config.toml
num_hidden_layers = 11
hidden_size = 512
num_attention_heads = 4
num_key_value_heads = 1
head_dim = 128
intermediate_size = 1344
vocab_size = 44503
hidden_act = "swiglu"
norm = "rmsnorm"
norm_place = "pre"
norm_eps = 1e-05
positions = "rope"
rope_theta = 10000.0
rope_fraction = 0.75
qk_norm = true
attn_scale = 0.108
bias = "qkv"
tie_word_embeddings = true
parallel_block = false
init = "uniform"
init_std_qkv = 0.0251
init_std_o = 0.00535
init_std_up = 0.0251
init_std_down = 0.0033
optimizer = "muon"
learning_rate = 0.00922
lr_mult_o = 3.0
lr_mult_down = 2.0
beta1 = 0.95
lr_head = 0.00636
warmup_steps = 0
schedule = "wsd"
decay_fraction = 0.569
decay_shape = "sqrt"
final_lr_fraction = 0.0
batch_tokens = 131072
max_seq_len = 1024
doc_mask = true
z_loss = 0.0001
train_tokens = 797200000
max_steps = 6083
dataset = "wikipedia_en"
MLP neurons of a small language model. Each row is named by its layer, matrix (gate and up: input weights) and neuron, and shows model dimensions 320-511. Each number is 128 + 24 x the weight over its row's rms, rounded and kept within 0 to 255. Numbers have three digits each. A neuron's up and down rows have the sign that makes its largest values positive.
After each neuron's rows, "fires after" lists the tokens most often just before its 100 highest values on Wikipedia text that the model never trained on.

L2.gate579:142163132143145097135092132136112129129119079162188105124119146126147128079117145131124172089121155099139180132154112062112112118142138116143101147131126156136130109154125103144138130124111130108075124149172106145130138102073144111069096119125123127101134090124131103109096117138093176091110077140117141101159108121152162125131081168115109130101153112148110140128113134132163146131101096136179159108142123138083131102085156124153100100147111137155120051129135146161124125137139146121174109116117125109099116163170135127101126126125152115127102126154111127114132132120140113204
L2.up579:117111151135154096141126133097101118116150119157132159147141165148141154115102115148145109085156093125130159148128137111168173195133090105092105129089104085115131131124073151156102111106105130152104156106135108128115100143161122118151117156122127174200134111081152154110117152133135179160155142098121196160101142152116120139145121121125124147149115081085143152147130145153111111127133213172096111134102102106116126117107149112132139139173131109118110132129109117145157115111123119166113175139134140127126120141116131118095099108082140124135179132087104126108148124100096147101
fires after: " was", " been", " is", " were", " be", " being"

L2.gate788:122155150141178126133111156176133127116148146122115130136096166131084140127164104107111154100132131132140136172126163154126121132134142110116137142137115139118115115117114145105140124099124123090082106113099085154150157134139177099143200143102120129098151137134131086139076111078145179158157131121151165102111130121083129133099092102141113138115107160156129093128091138168136113123108122139145141123227115118172112105125114124113117081166167171151100114115146092077104103106134151099159121128096143092106138125128152130119129138126122114137130178139163193164131105148115121144
L2.up788:143127172098091146173118105120140087121109135086139178104093133102119055155116131101113124083105091137090109129150132151115149155139158143146154121116164138186081081120139159137138124108145173130146119157141156101132133153147180140136128115097101170190106119184097121113149130146112123151143147117085149105108104152163133140136149093073101166164154151105160150162113172100125117137068130129152138142111104120136124184119101164134108120115178116170103110152164097153115118118115112117142135137145117123149102107118117113148133108124162173108156130151113116122158183146132125088
fires after: " |", "|"

L7.gate1008:143099188130120118127120122133103111127110182174070075096091113159171159144098123145093125126131115134122137162146143131160101142141118105107145138132117112106158103126177209123072115126133123120161109107095128151116097125138116115166098103126143086140092134117130089094152153157162114128153146115120102135076117108126100111169122132118103111132159147132166132100114090107110127119120102137109107104134099147133137103084131123127160109125138073124131138155115165107123093115110131107181097098134135143132150123088089137146137123117105102154101100109177118125139122129084114142
L7.up1008:065088143104139133132166170118133174114148152148162142113136144116143148146118130133152123119123103150131116101123093113186098112138151109118180137102130125138126128126094112144148113071111126094111126135152140109084123109146137126159158165133072092126148156112166115108135147114083155165122118133071132143148131115093156134119126127114147110127112144134081133150105071106121160098118135145096109128134081139112107137131185126117125119144111089140110145084161139116123144122110166129105121156120141149113111124163129147138166158096102158126159094108107099131090156143151131103
fires after: "\n"

L6.gate861:126129159146132147133109112118133142127106123113146118094136159149163133116118114165155100125150127123101146091126083118077162137122115112107128138158122146104143129089162104153132168163089114139131129109158144137094110152161087109157157112145076107093093080135119151102142128100121145097125125115131126127135116116138190125100093162136092157100075127145083155153115104137146137121141146089102158148071128107112095089097137107135130144152156108090150130196129146092089089149159136147104138111119126148160115143105107121152110102107114149078131129070143134125124151158137109116
L6.up861:143134128133172126106158098134111096096129092127098087133096121121144141122112096129164076138107140110103168162143127163119136116134128167136117110152132147092145140095159135130149186125093126168133098115148139115120118091140077152124114147167095163095116094172129125086138191137129127130160128109116148074165074118145108170119119108155104133089125124143135126165113101115117165145113088152112147135175141137163124123155123159135139139153133104154120094090132134158081130170138140125109150153129134131177101160112128107135120130115135142114125109115092124145127134104115109136
fires after: " |", "|"

L4.gate500:134092143121168141115123113123113139132105141069089136035149119101118158107099134109140084136092126124115126134082088120124127110142146105145136114114123149144134094110139146105169115130110133114123109114102130149129098108087143068140146102117114136142153149151161146131132111119148111115111169154139177116126096112148125146142084145117140181143126093104088110116130108111158085150109169133119085120104114101116132079151088174142138118140097148163163134133130097136105122135080126157120120147118106115153100087127116102136109149140150109152127131116134107149115121117130119120
L4.up500:135156176118114146168121095128138120127117116104147110096187113114141166176146079113091140114126108125139156115099132141120105156104117167144145079091127114113134161102153111131159090067152181153144127127130182088120126130172124101132103132107148164111064141118102159142136139110118120124152136153121148125160148100133194149124135131116098162135136136163120138116163128123156095144124131149112145123159154124127121073118161116148141105109136157091130144163132126116130130143088118132146120096134107117109067140135091152090123138140134111079118122096143132106112137104117113106
fires after: "\n", " ===", " in"

L6.gate575:131151139137150133123163114137143087147129123130117140145129129125105150138125152146143126113074127146135079155123138124144126138115145136106099149126156117133085102122089177111120151106120133132109114166113142134118107111123142086146136153122181161161135115124123153101128080083118172131087120066147096155107154136128193143120111125136116131142169104085114152139141069105122168115107158146098145170117149094136109082116126075128152155160149119171119146112118162123113138107122091125167100120138128114153135146123104109143124105130129122133122145137099129141135154125151134105
L6.up575:135099105116105092154111104114141179213103128101125166139132119159155106137102124116105122133112101136101144128133143172124140081109139128120155120162135118121137116141119164104144093117167103115150168112160163118096142117138132143106171155123169126104132128143100143142119112157103130140098169122093088082118158124158150158102113140146102125162152125167162121157112109141106104143093103133123101141089120153107137081171142146165084107121108149117114124120158076115130055130122095100093174115159104090115100110092158160098105098176133127148113109119094105060160160084137139148
fires after: " ==", "==", "===", " ===", "\n"

L7.gate632:153123090074127170094128152165137117128079129144150142143129153062110148134103125120136072134098135100104111136149141136144101088129091116126110158137151132148140118106074131138114114134127129097130084119150127133157145074140123107125093135152117161137182155119099088130132126124089078161137110135123113134096125110113125130151108174144116139118083094192159108112133103135144139164156097119115092142133137091153142134141134091128114101094124132125122127124145111134124083116145142122141155138099155125093097101157153129098067146108098137111126153148144152108163122108177119138
L7.up632:123154166118147123174097107119161091107175130125145142140174117105098123135131141071162103109122136104144104152130118156121143115104134100125118166132127109114128131112126107167151136097099114143121124154186140138104186158170151099153142129133145136170082101163113116114135142139122145110127147115064074102130125112148091105089144113117086170175110156132125101123090080145114133109121094155146114134120113142130098123127171121117142144122149144153141167106178113094089132118124139151115136105187164144116114120111124131139118098137102106146103139122141162139128155150144142155
fires after: " |", ";"

L6.gate865:118138119082105147070157075130128155134120138151116155116137156132142158100116071170133121123115091169132130134138095144154157113093170073117108102146115146148164122151120107140127160113158117104107145136118149112147163141109105116135099133167084138119118120136128119178119116147115124128175143150139123102186149117102099104128101115104140132107099170151141151156075110176087137128131134153110139109151138123124120132155094130093137142124157102137119131152099125100146118123116141146086125121152123093111107082129123141168148113113104143149125154122104136100113114162137084127
L6.up865:157116118136125152143161165177138095135163121121131090075102152135101101138107140128108058127121159108176111133165130127146130081121138115154112129124143128096157142163163147101136149101115154154122152116153111097095138096110130131171138103132109161119126158174127121136144121118119176079124155134157108147106088113151121158119152106160116126136112140105152131126130110175108146143103117111093139144089151128099129172140161087118149093140132100140145151128131144129098089091183141119101170121141153137129128138106148098133100059096130114100130147089154141134107181079147081123
fires after: " |"

L6.gate739:156156131172096118119128144132125109133103132110145115130140114110127127107140109117182155126160125113154131118114130087100125122131157136187152143147170128153183118149049108196106127122139148152104135143053161130105114124145120128123090106130124159133125092097102166104137085128101158139098109152091170122108108145147209135116124134122134113114142162187104126120119146124168143130159153107118112134106128119122134105121154140123162122130125138150133128103151134131136134138152106114144156131141120149107113134161149138143141106091102139106096151108152153116112102160131159139
L6.up739:094135139121096133163117125116097130157161142110170133115084144141108129127113138131106116100160125148110108129113130092123119115129115106081108129130124129139130106110125109141130106169189181146148157143133137154144118111172102111120097139139076123167122153100134110137135113087092138140104092111133124151106130127094125150141112122164143175149169118141152118131135158128117127186134110177143126122110143154083176149147162156117153155111118140145132111138103126111110148177069115082129083126135113169135158157111089136102154161122099098106152127132108132110120139144117129132
fires after: " was", " is"

L6.gate1159:121128159141184138170095104123080120154081098191141088146129110132119099116075086168145112139127166117118090125121141116134102113163160140116125098106103137118127146132117105117134156084156114137143157100120124144082055130126146118108082132178117076162119124120124139137158130086135192154179162116150113086114088142128114124118113133135170114167103120107136158100151127144135168128108163139069142133159148158146130109147147092098149166106128117156090120165106074134103146101139138152105157128117128157138073092123129113144120159107120127101193093121136094155133151132145130088
L6.up1159:131138135128100124088168106166181091139137117117133189148127124165139147133123120144133170133148042088095142142116148178126112127115122153157154157142122138160132105118145132128094069165125162132113091111093129131117142133089111115116095127103106120163122144190124156137153090107153083162101103141112143101114135144091177111125149140107089137165119155133159183129126116098097137141137085125129126127077067140127140119176125131129104101144129118116113127127152128120101141115093148131161123171125113111116143156142131124179157123112139158167165114128108147147147128145141137137
fires after: "\n"

L2.gate260:109131104184102165129166176132101178136165114144086122133115083133100165102129126134176126154055157112109148120112146126152110112129133091117125137109155115136135117166118160104148119134112091095119115138138119133123128108138165113108107119147129198126149108154113124129074100175067115128100164142119139178159151113140105104141110124155126121125128120125074175124106104115129136130183133126080181126097136090131159161168131107142107105129155164105145087121103091150126130143109166099143161136127148098133082152118098111104118122085114101101127174130084116107125153171087111117
L2.up260:082155108152134121140155122148146094153156110107121120127151081161117179123162122127131110155136098122179117142103134148157075110151129124124142119120121118124139154131119164104139142169111108158130117139128106134104116168139097139176173168139109146113113070108126144081172138145106166158102137101152100141103116121132138169123117147156094104106123120127174144168126121155109126147123147144100158126097145143103099142154099111126162134112130094139128138150135073105117159139151140112128142140145069123180123108083133106117100149179112161113104145130091167089129114139145119116
fires after: " |", "On", "|", " in"

L4.gate980:167118140127149141182137133118129147119144138134153156110136115125147126099094147150142065128092120181136140146148109118157116082082153129092120120110106101135158113126151118109139112114082088121096121140129120148117116121139140108109147125155103109153123133111146132100099068141110149130122085180143124109142137104120128128175119150150142136115103114108141106145116182087134127093105142088156105108134128131148149130102122110101157157150152112120145128166119184101130114135170107111145171138123131113098121156123169135154101165144105106091146156107129115117132175138099169130
L4.up980:120150097115122111153153109170173109143102090111086133083153097127078136127109134117121098102135066128134120150116091138142157147119135108145079105125139130105124095125186150159114108111125152119115140135157108130111157117183140156114114107102160134118118138127203171123122117101167083135136138130131127130139134125157103143124149096141119075129099092132134104083134115098092123129163181146087155102117116109139094128103176134087129133138124117127085125095111121118127123117103133150165104147097116140186097118146158116142087133146127140103119162137094083130103141141144160162
fires after: " |", "|"

L6.gate514:152140114148100148154106117096100145112178122114132147153108153094109128119113120160147162105105157165140128095147107105142095131126133119112159157118165130161112091181139156146119108109133102128120163153151093124089130130169123167143121164112127136137116153104124134113180120173177112159127120138141131144154149140137138137111154117128118104117108120131150138187113194111141133131133145145147123102116087135109121129107064163118133125105123166128138123099132142115145121130126151128139122143160125150115100074149091169083158132092105105179091159152144128120114177138145139130
L6.up514:111139153129109151165131090117106155155116109138101100153107173135109084167108146105133135101140133136077128083117145117097117145120136140148133118092102133139131117135111121126110099150123073113139114140130135149123082166109191120137109100122127121117134106122152137119144142114145152109162079132151154148113169109113133152106096123105128137104155146120150181147105117127107124184155134108108143126115123138136112145133123103074116082104138132127150128165107142106114061123134137154101143138118125160148110117174088118157119104157151135160157129097118127156091129152106146127
fires after: " Der", "he", " Fig", "i", "y", "ol"

L4.gate219:108119145158155156098122126137113134072122144127159144123167130134153111145161140135146172136145109120107180156137110109160138154090091101110149124075140154113145114125126113113178147139142165121111172169130137101155112105142156095143156144130144157143135135143156122140133146128115136152148143090091095136104087156089148128141101130135116107164102136154144158146156155125121167138112149069127150123113150137137125132107176145122150115129127114123095131086116131094133083109127078103171138136120125173138091099088086105095147164076158134116163103150139147125105134142131099105
L4.up219:160096167124122146143129113116148183132106122100131123091143112140140121133134144080150161118159155163129121135152105129134112156147119122116192128150155104074128124190107100143065098099167159147152122117146106136126120088132144118105110138139126124149160129086109115120081162115101074128121127120111170158145077114135137158130099142111096123129167118128126120130128116118190128101137090140140170140117095132139100147092150125102135130146153130178174111165133079121123117157097091092162180156119142094166124121124135166173113165122091098150157111089118124128096128148167126109
fires after: " was", " is", " were", " be", " been", " are"

L2.gate14:112141111140119143121174137102140127086149151102120101152126161142102100140125092091137161138137195134068143114144123145150134122130109116130113116120143157118132126147156133123142114104140108126127124149127104154179125140118135122130158127099128150126159123111116114095088134104149135157095151139101161167118125149162073112134061096113156120160126162099142112130098174113116092155169155128198111136113116173083111116141121140104117102144134139169147154136134130147087153140142092171160147150144094086158095136143136128136158103107118122096095130118130133115058123148145146097
L2.up14:169130153129140156111092127122128157130133146146089104121124185111107096102127112118090081134136142085101151148163130102087135137138132143119134134138133109149131107169134150132142112121093128113126120115148090127111109096128142111150139136131113134126121146094113095112115091120096140157145080146110139152141100131161090147122111135125135062166148133124140072133093156172118110104118119118134199105089094124139138056135128086163148115131095114158091189151157126127131110116134163182124110174131114102129123108149109184126140081138088109128109124100141130127136153153126106167
fires after: " |", "\n", " HUN"

L6.gate238:102165137123150164101103114116127126167111114140132107124152146135171176145143116091098140092094111158095138111130117130101154125188131144148180136089120131171110131138112147140112097100090170062088160141123106102113134118155132183105145137111148097111110125143146096146127106132074121162134175108148140138095115099117129120110155120084116163084083145152097103139136122128150118108179150144058137111114125125120103118138088127093126169107110127096117097118154121100129096099153101136128091096109082106156143122097133160121123102113119130121089099109112119134139158089135130144
L6.up238:139123121137143143114129093129197113113120125117108127117102138098165157091101149106100124150160123107112102108146135134140132138172119135112132111119110160142060166135091111115136134117151121084164132115164089149142125148135137169128127148109127133133086146114154101139147134150120129162102177093143135116111092148139123143124151129156131132154127115131106174157125133152114096121148140131099128174136137116126172110111113115130077133178133125084132101148098103121127121104159137136099119135102165128111110090116089105110103152163131125138133202120175126137153123165102122136
fires after: " in", " New", " In", "In"

L2.gate691:105092135147148082129116146163131158118086127079099114184146126142157142149117154168137111139128114147115118127162132140118136139129134122119143117084089161139133090125115107123099106066100157107148131137139180146176128173160130078116172135114111115092127115169147120165136150116146141099146121148083147098195111133139136104150121064133120124161127161146138091168147140145141136133096141142085104157141112098150106111126165146075130123147145135132099139129118133111144117114109126102105146104086121168127117128107179137135122104126110146105135156148118086165072126112114112170
L2.up691:095115125117100121144136154120078143110139163072159148079140113147172131147109110092132130098106139102081103123142109151099131129143141097126163088115121126125133172157133146145116132146127139158111173134097161110111162163107142122142142095092128148172141092138153123195156105104121145124085092138142154112109114136133168150186152184148088122168149136121130106140137132095102119088146117144083061098171133091143184128141146139129102148136136097080121146189117096161148132145079147151148132154153107128119117150161117118124114139146102160123172119137167120149079119137099177077
fires after: " |", "|", " Peak"

L2.gate864:123140079181139140118164157155127117122138174130129108094114105124180108145114156162146096127116128106141146130153144116114110104152120137127182134122095140125133114108142129130078074149103138146126139135141147100095124156107131131106090118134152111143151167111147173138167134157103145135139154118133090147122103102142121125134144133092102154144152126099109113149141111100157134141105118144133173149137168134094088138111131146101142138110105116097127134123129130166119147126174153087114133122202109140121116089109070122111190107108137139123137080113147133152195138126089101153
L2.up864:139164109177123126124164168166158139122115172158134125115150119162160111162104127119104142136121107163112140117129160127153146111161116156155174090159113116118164141151145107090091130137139121129165149169113123109121113121104133115148141097129140090097109144148142159094157124151127130148164156131121134123125073133126116155105157127108108121121130133120153136121156110159115121164101119168140144118129162083086108119130124147083139122134122082144137127142151141176113150119154184121128120115152093165097092084130118138150116110141114113138120098098110138120223144118113132120
fires after: "\n", " the", " a"

L7.gate706:133192133128127131120133180130165101198084094126112127105110145131174113110167142173135110105120109114127137131166172171171119104152162164127119101134124151088138141114127158119147117113104150061134139154122160142125141141140100120130113141133135148096156147137131117144134097105186135100160099146133120105115123129123079105146112137115121130119117103119120145108116115191071107130140129109126124178137107134128124105099151147177105132134119096113135156143130108137159103110155142112124076116125106168079086110160151104162111145090136117143147103126128174129156123133135118093
L7.up706:153203155129139105125128147160156112154126136087107147150144122106153141127142136143127136095139155109117130170172166125176089113125114139113146106098122123102114112130139130178150146151146111114100141116151139111120136091114134122122148159080116154117161112140129148127195137035112134119129117132119141143142162127154136121089149148139148154149159136121141133097127101139133124161089101103142129159095129103127105142120164123151122121108144094119122143153132141138141147076109110105194103154091118187113154150127189115117133174118135106115122140134168172110147164103138121154
fires after: " =", " |", "."

L6.gate949:145134199109095092140169116167150173110115162150132138101108100120143126117131146131155132123165130122103110078129144154136117105134125142129141144141133190159157156133124106147144134158141119127124154179167098101080125121115124174151123154133097130177144109122119169132139106099101135145142166139143158158151167157088131145135148137149144138108127162130138137163073106113125106124140124094138135131094124118102135105154113148122146097140160161105131103154146106144157141143112133131144157144092151143169120124127135126093117124089113104126109148135122132088125102113115130131
L6.up949:092151150117097097125130143096095148132150114133116115108187148095122143148113138147115091089125148142154131124119138108136165075160106117128136174156145095131138074104102136147112123130117119149166099125112098134128097141123105138149136131085137153118104091141108125119126082176110122094157141114121142144110101115115108177086166168119103143113087118122149162146156149185103158080107159108156130112127157118130097146085140110143131123190112111089102160116100141114094148134130169124096101129111101103129184157098137129094117071166126138136111143160091113117121181125106112114
fires after: " |", "\n", " of"

L7.gate744:176116148102137144120132111161108113141138138114099160144169122158127135102160140120143152139130141116071111150125149098127136091146098097064162109100111080115097138154114103130089083105133151138138151128091098155126138104121150149120114102109162109180155105162092108107125132123128102130153148102113118119089134154163140126146134130161135176139141158158106118137121173124130119152141126145139113158109101136091153122124158101151132105102120120107131139135134129133101198060112159178150131133133162126130115108122115131118177111116151066130134119093115100185106122102149162146
L7.up744:132149132114166112113119111126132138124093159151065179125105108136128106162110154158130122185135100118087144142158119105179130099093198111115173168138111128140140143122132123122091117161187099111159136143128155128145117150125148115076124118091111125117149095140102122137143111137123095141111142140173123115095130132160132133122161141090091153139096094157138112141105121126130123136102125153186176128086120120113139083118132171170128095113099129122130116196132106131132101127132135139150142125090118106105133119152074128105113121136083159112088137102154129120143106096130122120
fires after: "\n"

L6.gate168:117124127126204126144115127151124155119177116149113165091129116112135130132116167149166093147146139090129148144174138107095126128124138195090081164084124148136133144126121143133105072108134109114185149113131099115129121123135136095140091180122131121129123153172123143073140080123134134136131084130148098118104149121143159112122115108132108149136100102119113109151150130142116161108122150136162145164139102128138094168086148170122130085168106110116170083143157160126117144142110108118135116151097124113156105109124154157148122158159105133087153116126118158083115118125136151095
L6.up168:127104136120110125145115135170116173130153105111109088137143100126098142172112108117142126142118113128118106111064153123158148144139132078120106120139150127083148101105084157120088127091129172133140184100107112074159139153150132123090117139161094116110140166135163180148127153147096118136098096127114150127087125120123153140110158094109119166159090104121135119089103127109148148138142120153170090128138121111159122154101180088103131131162155142130143110144122161120082105100117092133103113142084112130101140115146142105132178136093121135119162120147087147171170111121166116103
fires after: " was", " he", " been", " is", " be"

L4.gate152:162096112150120123108162135115116110088194185130104155131100140139142100149123095156103147136139140127127106155194103129129152134147181105147153137160131161124143110121120143102122087138128120106087112082156121197164089153119131118164118147129129138123177130097114141154190144146128109151124129143128118114123142143100149108110099120106121122166153132145142140128162106149120154111123182117098138117129120142136136166103110129140164147143150134120124140160146101116134110101142123120119107146117091126111125095090116145154154125143157104111154074121154127138122150123141092162
L4.up152:115129154103093150138137144173125148126163134123152093100157165107121116143134090149126135136164119131143167132149097094123133163135136143142121122137093096120095156083138083114128150152165087123104153130150137098129138186114136138139098163111137118115154153112080147113171152110143162135109145156130119069137144112118117113145115104125157109142158117138170098165134129121110111101145141112140105082178143128089098110162133179138181137140112117134142133155146153110120127056146128134118115141133070136180154122190100103113120092124110132135143121147130124102134159087118114101
fires after: "\n", " ", " Order"

L6.gate1325:154103107146115127107135096125154144108131175133120127133155123134126148187115061140136132119127083137103154169127085124165130133124169087150153147097132160117102108173119132104125138150125105138160125105156147131102125150131162119137125109120135095160149124111134149103185163151168141119083099141146175092125142147167092096114114114108139114136145128104089150164138150116105090070126137116162115122120138178124126150137108110125154087173120120127125139094117122122116087178119109117161143154128194074092149102131143120137151112156120143103131088150127111129176147100127111130
L6.up1325:090101171102155111155136134143081120120190145087175100149132151104105158122098164099135126150160074121127099136138119169152157143140108153131139192142120171121162124121106121061090109091144146135117096133111097143104124119118091141169120118108087093149139108153122090143176149120122118099124114119123139155171184104108126129157115106140123097142116100136114068117124137142152137126116132122139128151121150123105128123139086120124114134155115130117140145182127175136134130102144059167134133156072099091157146177188167124105114075101128145121137142157125134130106138133174122120
fires after: "\n", " and", "-"

L4.gate677:141131115163188122120155107165105114119115128161149129127075147120130185073086166128118178118151112143153133133124114112143149148153122141106111132134137157126180107142132127107135135104184095139160076130122123190145133129131150129147139161128155096149179144101176123167128141141158116168155154091122134149097172147107111135112108122149101107157179133132079170146160160170105115111149135091106108119110116108123105108154134121128138120118163092174166142163152087170117149112092098102144148102128113096181105112121094122181109116154128112148141139111087118147124129124145164142
L4.up677:187141127163152129078138117157129120139129142135160152111175119142053149099118156139108066142088128111145102147160116104091098152107140143097146107166157078149083149120108104112117148149126077148134163124151115166139083120134133130172122125132143115147142124098093126144112122161159120083138155122093116153095083161131180149086119116151148137124126135111116105146129120146122107113132101121163159099091116135157116146137107151144176103108144132136153091127167143075090119133075161126112130170145121113126135108097099118155154105103170134084136162119096138117121103129087110093
fires after: "\n", "\n   "

L6.gate786:094119111110150094115152144164118126140096076133091146121126103101123158114156112108125150122157089116123168133179111088124146133051141100130073187108142102129125130128156124106139105149125140140115127106138114153104094074112142117107121133115176139125144129097097132102128130087109152135119154148096151106127121144185152118145130156124132162123174102149135172136134158143125096130132126124143119130111131174116146141119169139148122142137177173120109086146114088110156145138163111149099148120122166163147163145109136113083130150174162162102138163150156070108096132105122090147
L6.up786:100119149165112177115141129126126096111151141141134086085110124104099138131135163113097147157103100132126144144154135161092135099148126147132149099173122136139169162134129137128105124137124112134142162152111112123158096103128125105162130066144100144126130140112164136138124146175067063170090112140134114116135094118156146114124154152100137129164122116165129084113160111128115170089152116144106147117111137091101132148095151114090156098077130121140157118094130119122159105138090132129118102138111078166108124170095113160156139105118117139109106107102077118159143128120147137115
fires after: " was", " were", " are", " be", " been", " is"

L6.gate175:101125128125192184133089084123134150114120125102121130149110158063108126146115111091089082125093138142107133134126159131128073084106092116145130147128124154142098142101114107119109151137149105094147138123131156079143141093092118129089126097130133125140111134139138141134095144125108161103141141100122139149175125122145147125113099117160145094121102105117124120104068164121138128124153180117119140156137136119114151151129147128127161096127159121122123128113091081147168160132149157118115133190113097128127104146119130122173152111095153168110142149114101131133128091087133117139
L6.up175:176100083115129143186138137129093127112111140165124146124107087115089126095127144145129103133118147114136157091092121145120171097126096084098156116139174112129087138120116092111176077107149130124108100065127154117124189123140132122099113156117121083129103152155106141105083110117103119125102095108121120131150108080137184158138141120135134175095130116150123141143159145116117108083122127122119141122101102087140120147139140118137159172102125109160093114130139147115110140131133141160131115124126096125139135093114124091107123119085094161154113123109144118144101132140143109171
fires after: "\n"

L4.gate38:126175138164157109093128150167129121129111128146145137144150090080142102116155109137114153146091121129121092140154141145113169094120153198117113120106087132140141114098127136169119132160157096141101107124153191112159132157154094123130142134118148108124120112135159138102163122102111106118150084096112110119106084142151145113153158128171111140139132148108139133141094171128153179075142107142108142124113153129168163156143129100122123144120124103163093139132120114113126158151121116105120191146155134096126127122109103170143114114112135126141155149145106138180107184118113126173
L4.up38:102091112123074169138144139168110129147117106106134130156125093153176106170084136168104110086160148161107118113170115118130131075093092140085082104122124129087129137145106131084126148164129169098138145106132106119133171156118141122129112151100141065158079122107091116099140137089105177133142094165119080151132165141142124151114147150128139143154123127119136194119130141138141173104165137116097150154142100150125140148117088111135126124108089135116134105145119122133139120119133141099156123136136112102090097135098149103127109132123119153119131178084116139108109143133147141091
fires after: "\n", " ==", "===", "==", " ==="

L7.gate701:201102106137164120128106181122135133152116118143158116103089129152121154141120075183128175090142108115133106134119148139118143135173132138140136073112155121118116146144158124117132123133121153119116090138106133095091081121112153096105128111099123141117146160124077125109118119135149111094103130152097169126138145133144120171157118140137125163134149119148099123136140112139130120124143118107128114147098078147168112154175107115126138090130137143098126125151118168144134109116095120171146073171162109168131160108123107094099147121146082136160095106114154131132125170150140127090
L7.up701:122124145123100124116142128161187101150126153143124114074127141097123158128111146123068118123165137171185109115127118108168125125144139127166157111119123149133132130123126165086160132146131117142112149126167114097078091158139151155141123194161104120134124124134123155120148143123128128152122103144130150088128118108145165124124160129122122175160110142150122123113126133151140162086123154104098107117169111094141127114162125163155119111165121141091139133143155125131124102136137145147119115129108135095122107135113131065112132139172144181135137097111173136109166130137143098123
fires after: "\n"

L4.gate52:176101155100070144150144124151141142132154136175144131129097180119195119119159159146150145156140127115109123108138121116125113089112092124127155138107147086161175127170127139143152174136080117148080148165134141158152114149151086072134153136124135149148166109129144143127143140121148154132118091163102129155171116143106101130140121104128156110111166117097149155138115174171114160093125100154097102110112125095100106110087148124135125129127147159092166122130119144131142118144090137115114181112097133110147123149139138152144114129172119178096134152131180099136110110120169090164
L4.up52:147135080174116144133115095137159139142099135094103157139120099139138136133115131135142152137129175161086109126067123143128157139141198130135100144165142177147187108099161101110138152095107124148093104139149131140139128139140152115156139141089142143145118111105126154128140116160127111165137104110120115133115144149140120159089066102175092076119138135118114095128125157131103111132113176120114108084155110124086111145097151115164101117114134124143171148096097117123127181158105155104141149139131113120116100136168134108132130118118112097080088124090161134101141132162132090151
fires after: " |", " had"

L7.gate733:119153127152145166156151120138131155111120155178103083124115146129113150135133119158113084125137146120112132157110121137088136117112105161143135152131125143145096147135120130116189092123129110132097147108103121093120106136116144133097132138111158109126144138103131144132123134131159134140097151136156140134105167131146113112114107160149156102150122137135130149119106124171143075111166168177152104155165117158100146093158076133107155124099164077108090145134080140110169165158152137143086132102114130146109082132135118110152179128135145107150144147147134068140150148097159133111
L7.up733:104114141134132160108181183142112176099166143123110155168171124187179084126103136126171135148142128087118127143111168160141104146109100120109096117109150119090122126124092103090126120136085058145124162102119084156131122124102142143152068147095099095137145143202108147124102106160117129136115157121146142118147146133066122161116114133150126100119156138149131120162100158146128139126116156140140146102125157131082093128150104107128130166127088125119119122125121118125140103121155155120157139094128119144150150144132129117126161147094107138105108104122114091096144102103144183123
fires after: "\n", " —"

L7.gate830:119178079123135093153093123130140160168126084117107127102104163100175135107084161119157140071106112136160114119152101106175089133124119165127158116123140117056097119124127141088116134131147118084113086138136151124082098137136141127155088147131137104166151130104102137143159110106158138130138079165113137137093151112146145140127176167116139126159115137096116100109106149108129142113112177128088137125085113131088156124130146107148149100106135113106161154136104164117123165147140142116105095135128138149133105173136124104150102106095179086114175092124100125110112104123158131157
L7.up830:149173111102151058148124118155148143151095086097088147141129118117160114111072144145142122091111126105107158117132126109184122144141158156126146106145157089116122115122142125113158107194152135130107123105175153122067086095113141116155152140120133095124125121168127087129135147155093114136146098114134128139063177125107122131127126157131166121164125141075149121133143149139150163149128139119119130156080103150121135162140123145105141114160136097121152138131138126145122165112133154133139110154143144150122134152125140097164120136089126095109145105115130109117093117118121136112
fires after: " =", " ===", "==="